Weights of a small transformer language model.
Size: width 224, 7 heads of 32, MLP 576 GeGLU, vocabulary 8192.
MLP neurons of a small language model. Each row is named by its layer, matrix (gate and up: input weights) and neuron, and shows model dimensions 0-223. Each number is 500 + 40 x the weight over its row's rms, rounded and kept within 0 to 999. Numbers have three digits each. A neuron's up and down rows have the sign that makes its largest values positive.
Before each neuron's rows, "fires after" lists the tokens most often just before its 100 highest values on Wikipedia text that the model never trained on.

fires after: "| ", "N", "Ch"
L3.gate23:518493594506584496562459450555573448469519537401532466536446476440491486473539454485477494479525511555463483421540494442505502532559552540453476573447520471538509514524481519481464543492580420469479497510485515523477477564538507475553508506523545528480496487514604510542475502447475585523513494449472506504544479506459518521430485486529545483591419503462481479504527522469488417448458492475495444504487590487533540485418438429525530540489470488499419494487486572499475515482502501503532470439460474548420558478498472533540518431548499495432547544433565544407504536499469543544494543538438525560504487478512536503493482451473486517550467523478559478508481516478540454467459
L3.up23:473507527477514471562440520461505503545475490470573491475497562511491530469495508454533513426455475501506541515512515500459526516457475538500561450489513505468554506535457578518527440489540506539475451499503500560523516578478452478523566535403584489543536553513504528470519492501574505478476483536439493451498549421447514576478516495511498481492533440578449476528564593462607503457534442533430469423487509550490493467415555479549586496489454448525446475524510509516482533462533523477554491528516499540458505466528522490483415503509581481531515563497510557477399451503497531538498509426470475504484530491474422477544445493484427523538469483533552551502407509476528553452551

fires after: "| ", "St", ": ", "in "
L5.gate402:479541514520565434481532522540525560506554528481443498448533499531529513451540473499481454518513450551485522570541471621514439488499477504435560418478510444559526542515556460438504572555518515499536496533486517397514514465495510391536535500508523396506539452526517523492439478514541509475545451481478492526472429531446530455542548492526488453472414597461456492542499463479456464543484457531494469429507535480505508541462489452504544472500534504528500539439523554449577467477524509467431488443489539551539472475438496504476566535599498475488486445467531470502554486474473476502503508569457518461457501495450469507497415503466482550523453420434453461480512534504532481522476
L5.up402:518545483508487483429629457557490570531503510524526471552513513533513516526499438461553483473491490506505444543570458574545438468455509422475478601584509445505405556468466536465526438546546521525518461509475456527489475555447500503642489518490439503485536495527496489472499468475461469512484567501486522529466511446465599460445539508479531484514457502490504523559526526455520404459484521549514453477514451478504545489469530518537523484451552492462563522533568474497431474465562524514471480509516496510509422515506492559568514482605470440502509500500485489475542503438576423531517471436543494512502466534511515463468493472473516484428470486533463551532505498501493510587466

fires after: "| ", "- ", "by ", "and ", "\n\n", "the "
L5.gate18:513560541543521468474552497520521523512537540520559513397460557491505469481575492488519446446506445486540506555508464495486484546489490512448475464470500485483532546550526506529423507439417517534465520482598545467586568522554499555534551591511566501565570451483560570498536544471560513517435524538481441600488548493437547541525502461483532434454516492536530512492470554518540469501456561535517413529481499522461464542463445543521520479502520477567427516565544494501511528513520501539469442525538497500500514493450515491582488514503545504529529500503486577514445476519501453478544499541408485576432515478444494486512570520467478524525459482511468490466478538501605482546515
L5.up18:440452496442540472463553445559493514499458510519562395490498527467477509516492474396589530473522480523541512592535484462511522510575483516500498488495477454524452505468457533536470454534507566508453432483552466414546519499455534514546471540540508508513551558436528533478449562382444523489519520495529502518457502508505513470475500438484509487446475497441443528497515428480496442434470517516470436407462485485430490524484531554508481426463535522583505464487514475587497519499542460506424510522504535525445454455464486546567449484486534526452566479517543506483507516496511497557576437483441502582528473462539485528453519551540485543497446492469450496520491476553542579476527

fires after: "| ", "′", ",", ":", ".", "+ "
L10.gate16:523516539534513528466545581489486495540498490496518564528526531495519494471565456431482502470539467473498480520540463549562541442463500514440509517541516444516449480534500522529487461495434460526454476483493506420493458448554486492457545526443478555506499496500501525605519522477501481501505548535444472527573456441488580505566522452528445471498420512618491604546498498439531535515497509505492471482512472564529519527447516572549501490481573453530464488530500449511507522566552611574483417464399529473485467514492515472526469479530472452478478516541507509507565460584562420532469431523517482551557500495482555476429547499459525442481498502431487554553483474495537509549484
L10.up16:472522513536485525394487533556488484434542490557534540503517530529505491432455461461567510485544478414471485468573514552605510468496554478464504488447557503582529498516468496497525450430467496512484471492397545473515502621514521531482498543530509456438549467476514482509464501544488515574514482512507482543493495489526515496447487510530481462520457508497513548529494493500559445521518485549545479495526528495453552537514433549520560513490524508518538465537429439613512542523491483513530458442433492482468553493532534515474512529531514576474431513490465511458555456460505558534524546459491511461411624445582547503443464495527520447476451579534423518456511519557487500523484

fires after: "| ", "″", "- ", "N", "B"
L3.gate85:459579518457594522541533466498573432473496543490557554533550463498478524500562438458521492532504531610481500472465478543463462508515510511468473523498447467503597570477427506433517470523538467520529502519487595543481532520545517537526541410499537459511528488509475519483486496512523472482525560462491483491482488481516499525479534551532513502463435540506492479523448498501471528406511481545488448444489553439474488574493499340450467540531482435457437533502492475518520487558568507431426518522463442538532514467544469495543503481498486522512505473555539490465509485477493563491504533476458454440441411467489490506471410503491463571508490501513496430523448531478576420459490
L3.up85:439489552498483456511505561487547524448510468461506512503494542541472438457500504500478487440526480529491472480551423434532508456461466493551447576391535522475565522511468511506500489520417511571486551559493550523542531519528397556585553511498543492518544500469511499519432449456532459495548499548482438490528542496513505581517466544446480529474568485528505412489430581549518542490470459457468505587514493495507425476542464528477457516431546433503540540413562508458483442475531472505619533576600494500478500532504495476476460528479475571509524510501557523505480460459491510505466452543503540477503514498497496503503518447448416490468509539533528541468431506473479507543514

fires after: "| ", ".", "agon ", "; "
L6.gate178:466504492511510415507473507558540525495553480467474536544466513476452536509500462537482474522499567479473477422415426497478509539540504475499465621540564500545458573438500461469506454438511530496547529531521433488610564524595578492476443568530483517529447506541457554479529501476550538475493500455557481463522544510511503467508461531464447484472582515509491532537491632538505539470523474602551480492469490490498411543507504507510460564512487536486534520509558513453512453507482534501559447480468477493519526501488520576497504445569507575494525497561448546484522465494499564503456479458471543532498556486487496445473524456523478455582517485442440471498535491460456555535537
L6.up178:492491585580558487539504562498452495466477452452513511533541470409511457507486500517502509450461518508504493557464439473404471530499530441442508472445497478527522541474565503501469497552557529460440493573510506523503552585463510500472491519433489513471555497478499473492488498491513548437548536459510454490501522513469462512488530519470472571520450415508545471509566573466559496494491498505451517484511524532503501429523473493487437470547516452470553493539469407480509530399598485526555464499507531454507535494507493565505419546445509479485497517553520416528489499444483483579536465493486554478517492448544558468568535480401438448520505596492533511468467502548404505465562

fires after: "a ", "A ", "an "
L5.gate371:457505511469492477455482550483435506405503551404497445553461490435394503520467480414449474481523525455500538517570522473449554511509473433531538542487539518490510486524560526452544528504516575476494522548533525486504559491507427428454485479493510480547484508575549483508463523506474521452512449478556486552502505469494510562464468498484512604521503535500479470479465544510441528492479501464551464524504472550562412532501499509569535473495469468536495474521467524496538493512512554535496478479441481612474419569556451496515517507486485516487498520501482514500496466485447551476504467472469569428559558566545569483471560469477417500508491520428558426574538490459596536512556
L5.up371:609486498515561526531568554466437513505520490483482490533507549457473474543500539459514524521514493497492463487490533520529461445481457519521473516431623496507519530473473489530457542490497482423481489496497537532469478525546479514492466535523476570424490482498540469471543460479531573475565449552508513460504530511464462541515545576515542589484477504511512470503552454464445487468390525484534477503514538423480497501573473579445434570505486476583467475521510566560480505527565499526466503553457475523563470485517456464605477519500464548559502578521420448503520500451545454483494509616515477474461529439501547492491496602537468531488518528535535511542407475487510521537481

fires after: "| ", "\n\n", ", ", "(", ": ", "- "
L5.gate84:574544556497513445419512467514536536464465513505523488528426524510576530603589479499536535522508501490504526520527497503515572502485530501465476500543466493526472465455468479470490597530488502513480475417408523486503559541540542521567472541565504536520541514607497580485491532530464499497471478539533452521483478469422507555508571477542475486489501576521547507483554536565481518510487459515487446530525485534436549495485441553462485477507482453431466482443469526559471528489509506445430529574520568453515534435512536593489519521477501521465487537504422518524550402480513507470492467467522437586481498528524547489416533531459495505465497513462473482520434463454547465406511
L5.up84:503563430505534462458561492526541494586491609507516528442497510482557530510485456447529532455560494519487516508490511483505510496512521560498480479511535515470527506492504491488493509523474527418459548432504413463563528488459503456500461487609512505538547594541484543529481542493487553482532583461548582503502431475525456492536509487503456510521483500490535477492435514456533447481482557438527379410529524438518524567425451506555540516499513517509450451533574487437570515549511489501540496495535485480477550472447464505568548468527492508459549518536558489521485503520462525565511519502421472482496466501539539520502521544568402556526494450522502570476454535583491517566550

fires after: ".", "= ", ", ", "7", ","
L10.gate72:471524547511452526498449511403503503553518468502488534486450477473449506537580504500553510523503558496601504583492539492456388559416529508481429517467440481474504456487518474439527516466509503495524509487553559560502461490545456523544478610446548532422496428509517523537510498482571571501453510504505488524531394451451502447473481468477434524535460442504497504497418513455501515505494543443536474518465563521468527586463483477494547515568486531461435514506478513506545537490442555508465563558573520537496456448502578555500484577463530484432463547529469484480482490461449526510457532514513503553517520494485554478451523454516439468548486543477489518500536473431536533467533
L10.up72:474433521403503469477458527510552495494585475472502429490463486466512489474552513587517530510533564554564519514511596451467480509502482504525513556495508529479496522458526535507545496480488493486440469465560496463630535499563495495516553483471546573475506447464456494482520448516521586486470435516443531523485442492566498510492575486486507508407510511574497558504523501471567535541482532541560468443438483553510518579530485527565492518555502453486446494513472595559503482547544479511577433504468587533588476533475545500489524519467577522560448497472493526531567501512500487501426491486504482561463547442517425486458513415473530469518521489505471513508483522475543469503462

fires after: "; ", ".", "+ "
L10.gate551:534571581480565543541483437529510419567488464457626525506564519456453483542550472513465478511537482536522486535475455482495543518497534559386520544487449468570438488501508494448487432510464463467519492486517496546467542439428487476478476574550541422522509469509479471504496529473572514470559544484487457442507405509442566486473462494474527453468568506502479564497547462506558542568511443513433449435479538517452540448462522493522474534528495472575493558474433454519496502482515562530483523521486475502529497471525559492480489491403505448488490510530496443530527462511571530521469471454527489481477473444466503526472463476465477494463455564417456511571468505565467514486507
L10.up551:462476518498547497514488462604544440533537550487467574468448601439520501492478444503568435532475448508523461512452537533404524487515580524491417497472531525549484544498448522517479461486495452454432544483511478502457480504422444481500485463516548456453470514467522539421525460500529476443604471565438438448463491581533587469469547560523520499450484535452547535498535421511505506480510496498545508414505489482529496498483450503550510517483575458512514544543499525577548481500480494497565590524469529547516502497467487493528503466429536523507528462452517459582568504467511486472500490497476511484541453507536506556471533483479569575534483540472570476494502485534469423513527

fires after: "| ", "the ", "in ", "to ", "of "
L6.gate351:510500476522490570401480555575532542383545545552553480515484485471468500418473433375472522498485532448433512546518493499450517533503420554494521489491537501571538474461542478459537563577500513468570504503509478544543554500524492486442458458475520514491490431527508524546524460518437480484561456538441440517443517503490444513523487485548476511467455566536389556508379481483467473434487464546533455491514479537493489529564482445533491503515510514493511452447545515400496505490453453482497486508483491517524506471545501502543525565499463467436516494508541556543482520549529488543473472519499468505478494500417535488476567514465527502450418536509423429510498487507500457537505
L6.up351:517515498516571492428491510501502467472579566512462564499511520475483549470496441490421398404549591493536520559516443442512532548480496481495474509511503516501525456446497545538510493459428492400442497500566472510476532554527456583562526534425491483499490488503497476479536416438468475474532493534470446448532484454503492528551524486499515474476485428473527535501469463415473475516471502464556498447480507442544494451494616515481578517477535457516450465477582423483470478497512528546482459503535480430457485519534556561559503475507447442437469489512501567480542498501533418505501505518520474539455500529435477512525520513493550486472549586506451499472459512498529419560481

fires after: "| "
L2.gate143:494481533479543482515566514503501448483512464539416455523500548497401448452501463412479504501484443501463430489494480511475485481492535491476538500445490535569488566479542558559491509521492517473399514435484515472521486572515516511605499432395486559476527455454469480488550537446498518463470499441577473496454575521533560451531521479439504542527496484442543527480540534509538473594545492415499456527477480509477437523478505503476510502485524487520449429523473492446423446501595440552508441490527449443533437432440593501511530512492556518484432491548495491464504507575513472540481553483466535446498480448509475508491537532448483538507463556488521470449488501503445484458524
L2.up143:521452432551438521495540580446523458491503548525476460462586571521531510526432605568578433510461472529538449439447530531505479445515453470492448467489487500516570572496496546532556494509504515503513557537486478548494493529547460511547553457442450447445564510507511456479542454427493549513489450563522504446524534510489506477456504499466515475555416552477528589494499516515477537488453486497479493466533416434464510490520461533542504555449517536439561546521544466550556486516435520437548509514525498482494486440513543462523548491520477559531570479496490475448497466488560523508497529480572466580490518530534499595556478445532509491465506497600521486527529441544490483495514

fires after: "| ", ":", ".", "\": ", "): "
L4.gate32:539563559450522466471461563511427529438561496435486520530489551439484513524455544553435495526591506574518493465551499473476514444516540493467532483541473510538506519462557436476564485444497470450443520504533394569500534498489455527558487521595524447469492520520524514510521521493469501462455473459534546476560467448545498539492478396477437526480480578544450466544490577462481413441425441570535533474478521469463522551425505444545503512462519504531529472511502494529542501500464559498529435526453495483536567525576487532508520511533536446409477521529497467484466478547516552470474478504475489540508499522428479465501497534474411547420502530481478473457520542465495494527459
L4.up32:538545552513572438477499533504514534505511488512484475591431554494449491439407520529500557505571485544522412415580508486503518481604509486519456482590475549524475434499485446512494488552485490503423485521493451552559462531468454551493532490527485497446447481535521517473535541480449458484421460541467557439469488510542492524493497464442458507437469514473512437525459564446425395511478443507520555545488459518462487474474459484456484513506489494477564446477551543581492531504532496533502471513503469481554550563494486547464477415527520520393478462470512518510539545529488481459471501537561463535469445453485443540511510465443557461460538498489518447493511486473472532560478

fires after: "| ", ":", "(", "202", "= "
L5.gate392:481498532460453511473508515489551448453470470516574488502417482476545471456513515532468437529468529513516511435529421451510454519552497618495498592490457546506487470507506568444553572477492482453508538512532456560461518526541484527452466471535523410495474454543500511520516508465446503556493466559486483539545491493474579562494402412460473463471434549526506499549522553539453483467439564510519526450511526476485471425413522504479474482559545431518531517468570508447520478542561493483501451472506462497503507429478523569481458506519480471546465571566468474512448474495543520533504514497454493513462550501424562512454541556480493454444533524473495486411451439467514479458548
L5.up392:475538492485493506441471418510498487520484456520508550564491532524459527534463525486511561572488427499413561606491540529472472509443479527457426512504501454478456447397520499544494519443461568495452489474486504453488537465510516495453463504486474574453440501530490491515523513451441452492522550450554403462483474480581431543555546505464437497511479568514514467480560498556569498510455527542516488486515446471466488528406531435483499522502531469584560503542485498526532517504533423509476462538401502503446454506501456470487569499527517539515542467558479481464509621514525515451485489492538473521455475479525587496453499521541448480513494502491439472489434511463489452569453

fires after: "| ", "; ", "the ", ", ", ": ", "("
L6.gate377:523449560445506479478492503472435497531494487505559519478488496518496476536462449518441517628506493531522517514550430479610575478462561497496469485449459497569491497514496514494494520437489469427418536539456487425531522502458491552582565558541465489512524562434470529489512448456506479517533507482463508525547539478506419549475510484503485450483471508592482516489543530493488557470487497508523451419474500446468548555464442411518455518498447473475507554518499483440564508489426482450534469530411433549438442486468478525549514479429510515529552420512557494547490491501543508553469526522436497477500551491458502556531448499440466477522566549525443489464480472506526465516424
L6.up377:478525543490517478472517495508509482551491500486472496512457503465432549560604465488447507535525536494530516620489486464428517470553470478442522492458472440496461509487579494522491492532518517497547550517570432530535509492502502516473575531540482479508426465421575501559523482469490470456520525597509533561502486535532481478480437522492465458536475406499513458508523543439445511451494501517488499494408549431504435500456462427513548535537613484567494501475508414541544493543505478408457537561502506498500470472528485603523479509502477476466525468546514499543491494399571399494516478462535478495450513507453573530499536534431505463516510551443464515461475473468484513500508

fires after: "202", "201", "200", "195", "a ", "199"
L2.gate509:575426531551534527485491490500505470555483513565470480476482497479491518447581549482543598459560479465519489551539505448462516484496519507474479518572535447496441501457485456521503497503461461470490549589499486473500473522522484536495430539544463494540513503482555575472449496453469505441446481549562467496539520382501567489546499528425592502468528529434452452605525417447506535507443535476464496523519496497452431492465505623465542477512519504462431448537518523469474462526470537525500517543455498521537490447488484471458511465520530509495515519447482618490491491470525503521549502536574519492543470551474490510451422478450490456473515486458524561490536474508487557602501
L2.up509:542454544567508485484531508499490454500453510539438451541448521530510417462593563433503530481568450485467527518507447462522506466573498477517466481541518485557481566438440518470449475490459438504439537535462510530525447598498437503512345514470453447558449381542535565509503475508437517454457478530531412469552510463592534495535518470470513460493561475501556480515536457503515494555541521556485481526572491485496473486500476472399543555503507546498520542445505515508449434556532490497505535514519518487509526451507546491470468477482495498504466493438533555523497412543473512445487538524558494517485498467542494516472454501460528469548498508530563466473464481524446501489455

fires after: ".", "8", "9", "0", "7", "6"
L6.gate447:566557535548521537468475528424469454485484498564476501465466513537559501480503476518559592515581470441559517495451556554466484489484526475466523491496565535520535486456520504481491536505509509584446587398479522487463456494584479433529427535504472553495527505557473450468474503544549510455453538401491505487483445472506531497515514437507527486507446524563477510531468431461544496518521504580532411519510466454500470559495433475510523449528548519508440524520491388514471492509494476535513529449445509528485551511561468460553522483442469535530496473592567486480496541514565517442504490503529526500505524536531429450487528542479492564500560521487482474425510608505442515549492
L6.up447:553496547534532457471510493489470491540472534518494521490481483531532490445493497482554550506470526551502437534533562523501492536532582483493587421495438439452502436525527458556525573475471548519478439454440569490536514498481525581474468516516525483505531513504446507488497451447545482507435527459504549459452470474558478442517415392423529568487497558454496431487472524486475496509486566492460490432535497440508439552438392449547492539515550487584540489527512494579518587472485518470512447531497584601489503482563482526442512549466451505502507511459524521489520519432496486488522474540507538573529518527489459549506456491517514534503517439470602519479493533514462532500533

fires after: "| ", ".", ":", "–"
L5.gate156:472396517448586408479508507507532545520453480486444583524499467558510516496570541525530500508468534498434560398470534575468529499517550442510509509586472500464512510469494484462506502512451523462485549534512547552536508569482494467519456503495496517394527515552431520517500455541525549528490532504516492469508504463476541479543491470476519522511522533577491532490453500536529560444487528566518572475571530494483506470524454543468460453503551433482441543524482426530473435499559536526584482500456479481567478485494536513538510489497606623481460503495393494496502487516492523479453460478510497507527480523451508459445573482431491435479525556412462506463499455465493543482499
L5.up156:477486492556493498509543499438525449568506487509494574478465512484471454522446505508434509427529499403481528554554526519432454472516523534488516454514513471522481514557559481438573489511479442492521521496544498492538465461438464502501446520467515531470572408556455520497502471525510461529546516485462566420452450497457548493429474525423477529509522478542477520508530500489478537542445512442492494532572433500499589403491480571492423532517490496516534434487468554501591583514578453571499509540472504569405477537561531528470478514522539501422470492572471525485541533569481529505483499485552502461480546548483536537576540488557487446497497567496492547545451495474463483508487

fires after: ".", ",", "′", "| ", "$", "°"
L4.gate435:487548459477519430455529447457474480513548493499577514494496501488526511498543513443467535535460479496565524548502494478521486560439500524498512560489510517526490487487460530428572596473429506522468499528493472484491501528482506513517517558406491535507508465572427504592455492525490457469477485447570446471494529484528548514392476491529472514525426488531514497529490534433459548463593522496491459538441555536485533545440509542537523518492467419521456507499570470497535510484522527623561488451569505459492482553542493467492556564548529513505466484529552492495502551477558486553502497446573508487519574557467494420553483499547484491580482548428494445571505572479532484555554
L4.up435:478512480466495491513467455501470483495441485516513495497533487525600461461529472480498594564444453481557477553502516551476461507484491529512522523499457478513530494451511524464480574450476413543500498468525552435468484576474466531564489537430456536512498522531505527547501466539537504525519434441544392485469546456504608440419553541513522516463445545561530527482521478468508552458616541507436446493499515508542514467479464463498545477435450456435476536525544543530500490559524502534515430410533493475496505524512501449509603492537578479580468443523509459495555544520497540495528515434511512532463470520484417446477501489542490496520479570473507456529411508501488464514450

fires after: "| ", "the ", "- ", "Am", "-"
L10.gate574:435503502497520533562428482417479481448441412479519553481501529471496535499448518555512462499454550507499497426463519511492530488552513594479518477571522531559506507525525488403481520426561475529513469521471479515514508518553497557590455506528475453499501532476458467532608479502462491502515502471512573479455520496506500444504482532513493410574497447512533474496523527439483534545587453524445503452471509522533514475529495473479491479533398566520539423473493497544600537529495558485555475464444489483495470492464456500573499516543500447536505495549431528597507498469548472496435505468454421548465525487494492484495448509593484546480479528471440434454470504527540484426453
L10.up574:544522493544534482478546451436434509510514459502454447547496471507528443520512526543466499517467594467482548512508491504530494465561500548499531544471518533454467507516513487469516484485550461595535477497473488528543588480506559475538441505501451497464368456546516496526514398500446599529512488489481460458469471561509505453502449575539454527452463520478552543509516511567413463473467491521505461461465502480527426419533493445458498559492478555456489537481497520466493467486513512582514455472522530479535517480476537484501500476550484529518559547450479478519492503441434495484461459556586468534454430525397540541502503504596500525445530461394507463524465544471519439473531

fires after: "| ", "- ", ", ", "to ", "a "
L6.gate423:513448519466560495513511517575453553511469528497533567456501551466509425504514513413476543536510486528468473580452493523495537474490505473474506488441519481556503508501525455392497476494455485545488475470473506532465502450466499544509516538585499491523485619518465494548525463502483478458447566468550527433506490493550569490451526468504553516530477501536506391466541482519543536571430434552542464492473481455567563549504502464515505415492524517553510533491524476549499492497501537450512523535395505600475512540465426511495449525530525424489532471585532495533550519556489512500549511497500510477508548459509495553538390523584529554486509567475501441563479466559489485469544
L6.up423:459514486502474495464513576427490499518466493522515540451486489537383559537527533423534446463511483397580496516524521425491494482490438506523559451470491512496486534462484471447537505504506466507498460536533500491487447514534501512484524473459516524529532502509495522469552498389435525545568499522554584593530467529485437514564528483527454453428447509464543433476451612419466448546460483413487488484456478479495521545518483597465507540446499472511533491502479517469533523567462512473438453468539520451491553493516512572544502562450467464524522523525533528562513460465449424533517524512482417519489483456504466489451481519540556446434515514443509490507437490448492545490512

fires after: ".", ",", "| ", "B"
L10.gate166:455459528474488484479578519471449506544511532517436534549533495452494505553464536470575480438398472513451452513507540523564528472517494487482425511536501509499506529466453552569500550471511538539515406529545531539498518545508483561432450534526525509535483500478539461460530562492596476511538494467492501456458451402437472452507538448496465464455487525557531426478583555535495533503519472458490503618505508419517485524477539442475526550534523522485518524511540475473465572473486454562518485489389531480465542429519463518503569500456499514474458487537479555454500530481573507460531497444564539502530476483485488525497549477469479462527518544450471572467584550453464507439545
L10.up166:520487518542545510475577523515624493500475465483549449457514502512494473446480486526490495539511553430460463467501528486554433506572509465490518513523514564500486476490583503506470540514529474380508484494507485520477486491502477559491475421517505503405487445490508465477407576493488512504502462566461495435444537510468505505526428497469416528536508483511445553484557476532523483413518531483475517490544483528548473499535538475483541516477508518485511474495606507542435474476541484503487599500508509490502615560481544501573535431508499562481457427470474472580541446530519515439487489519524440528508407505473445594452535510448519522505412487442483554467472449488503513517482

fires after: "| ", "- ", "S", "[", "On "
L5.gate292:493483551448530536495542560506476435393459530496516479540520500469503554485555477472522505498461505464449510427449509442457425493513406548512499495478518520496516416530428526501477503458503438524527515505500505504523472492509488543505531523484535435526592501489532498531479439513544476511483477479468461452422528528536517487500416575513429525526496465538467519503477523508479517458505487536578442515459569454461508557513480460436489549489493484454483484469491509473509494507542557483543554491587540577544542547552604526518482473479510419487488551556578517475459501451547536540505419475578563483516537451465562562465476600427517565513465464525464469470550529476526441503556
L5.up292:539502466513517436485522539493482520529512499513467619563492506558536511417492499555528486413448501510434506470555504455481511529544569502504510478467517464414441497505470503456592396471496479532498551479561437482483488496551494575470472544502502476428475512477599441484435476488470540535468512506524484512467510533481462474412506495545552532505584457542502489524484464585455518490515549520545571529530526539452390473525528516427557487497508445467457485552491530456453436464577467518505503512461493545525500470422490522521400482474460517520497527467564506543516509445404459512524456553518475469497495570483470484496576533496458509501481566450515465502472502464504527504503

fires after: "."
L6.gate478:553625514474530528542518486520451505553510501526538467468434529569483564510512471493531584518538516466533521552536479488520513542476498475448511547594523504514522584602483432490482527498491475518516533484470547496555529454474491405495430590427533511477489520493515454456439560548586527514581536424529481421554475546472568477424479465502525498494471540462498491585528516534503491476497502490527486508412493514462528500529528549528497487480548491516485538446537440518520526489507472568522500493472510580481498528523517453535437502543458463525524540464468477543574567482469468483516427472506544456509519486525409509458515477535504527447483473481471533533531519601522550558560
L6.up478:522532553404520548473502508506496499521479505470445522534437498497523537564506514501549482487486535530539508525498475508445522549525520483505492524505532548468494462474557469506540512490472517526559552415508565493500471478459487540491470511483532509529448490600499488478478543517562562534522468499524508458535430517491443543456556509540519473415451419526518567498454538492463552481522545446448526584491467506516455488598448510478580511540526513479476579512454445532523436472472464511457507481481506486503493524584496563536422450541501538447425499501508447560560534530496490485490410435628514531504459526417467524467453505498570421558468485525462460425424516552492500537497

fires after: "\n\n", "I", "\n", "8", "9", "7"
L6.gate517:499561543554523508493465545545518462501561481437539456443541562512519472499532496424435501468511514474504477542534495519527522572478544592487493529512495511499564506475543536486510587501506554512526512495499537513584558441477483519488520625486468492532499509552481452431485506497529390453587489524507476481522448500476546508510508479505542511522489521569437499531481490492503544439487526512526447487447560458487439554438502476563537518453545400541492507468486440534459573464541499518528478489441542492470494466512506496509472466486498493433532555505450535501408521522545536591456546533489547516528543552463483441473503486521498518503541490529479516479514641605532505578455
L6.up517:488566495492562443509522528401610472462523522523569454478438482553523542485498445548539376418519434514502419506589543442498530512491526517481511540524557506484587518485451510503470501500469618575480525524493552498560473526483429510510406479493510500532550486529471508510530499479499449475438520552483464455491554529487502482457442530550557542551536478405530456494525490444491537548494452440548465480489481484457405498458443490561531506498533506506482526453498533497504500467552515483499480494574495488520485447481480459452451522475548500431551535425491520438524574505502539536452475571551539521534585489502505457526519495502504520493444525502518464510480527535504487509476

fires after: "| ", "W"
L2.gate126:516516565501548521538456458486532516532453510490471521509392559530523493522491576486565555500552505514515559534489468548471503528508525464498449521502527487552545542551464512532496482497465530455483534435540461442475557510500477497610547524460527576461456475511482498517428541460489482511477456461572529472475483515510479494410490528456515553541476482387486524489486596485448563519592551472471493517512493491524535482445590503504515554463523517511461389520529513517482450455541473510547465540533579535614457490515498522515494422535514489543446484425434438515536539460424482510487458423539521480478546476433502481475496520463566532501463521508524481546504544510526503487578
L2.up126:575477532496567488518507458454506438447450510583505518541388516550507482552486543519541537517481497534441529449466469527510484494521515510550472448458509519505539591554471551497439490521475528452459507507536516513467531487464490555580531436454458596494495470526528494469454559488483526534526411501511476472511511452488495507445558541452523457471499525452509560509473526534466532409564562511491515544512458459573511517497525448496475569477465494471509451530574490527440525460566461506540504491473523460576439491488517527515555373442596563554458458427528500459520508527480531532483551451498497478455531445518538486516482501472525532517494508511501432572492464450427480468563

fires after: "No", "Mar", "St", "| ", "N", "Or"
L3.gate164:601451524519462509552463496533511469499521526488586515454500542465544449552542458479436452575442453521503498458484500521498420487464543471365473492478551462496457474537496448500514504542555530469547476510498585503493557536562555496502587529484502473530524519514452483479514510485529477441507536538401479554563542493497483554447530508484441494497456494526481447518483424486499549538533502553447468432432549477526499528575497433435504492452523524449543481504503504504484563506480493554512499508509521503534485510513486470453499460577466553532557468498424524481443477473548508514523485544490548503455447439482550422507429460496470469411448482471480483443523556446592539474475
L3.up164:565497541442506528486572431569537482482564434501548511534418528443493505451489591431393459465452522486523444506531494602519444520568470433478448493525471484495475487481498506474474519522562511453492483530427458522535443462448522507511518498485456524468512482477570483449566498551463494497442528545505432465440542422577508496436489476461433459539524447539488561535511534545504521493440474462479481496483438438416521569536542547467500526461560496444487512484518523558501463441590494509520519453567530485548472516513535526515464461546473531523532501494520501470525547462449523502493481415519488502509439540532491550558463513536581445484540530464459500481492516537549483504471

fires after: "–", "to ", "195", "and ", "202"
L6.gate426:567566513547549525451463520530526532537514507492485503430500558569563500506514520529555490508540441458561438477510462490484511482476515514475507516538498559489562525401472485501497544460518465540518451529434506452521503488500507549487477513475537519478481451476506516492558459485560506491429452571537461470553530434539508492536483476452493533546458547495484398469429491475509610465483570543477445502463527506525351510424519489473530477526562483473502463424545506503512547445457504469466481520448457483497483525551493546447526463429506525434477547521575475467505529524486459523475584525460541520467464519470393501503447433502542516473488468522481400520516545550520529442542
L6.up426:540504525463505473578482509459525519480402446490589515488509470538517484516504471515541538474539500469503497551525507449501471508492485505482557466512549487486466577433492557449527479460449536546455544427432502539524475457450503489488464464482474462531450524531476476475421522497491534462492483535422510381481521445464468519475588501492428462545618495546464473487489505496573414497535530525444570480484494454505462495533503428453443467491451483380560511461474489446503451438513531503475513548510449494509485532492533555478492503450500545493524445447507489494554474513486521478511498448562541508526500524572473521408489446503475399529477459507484447477544495472515563596545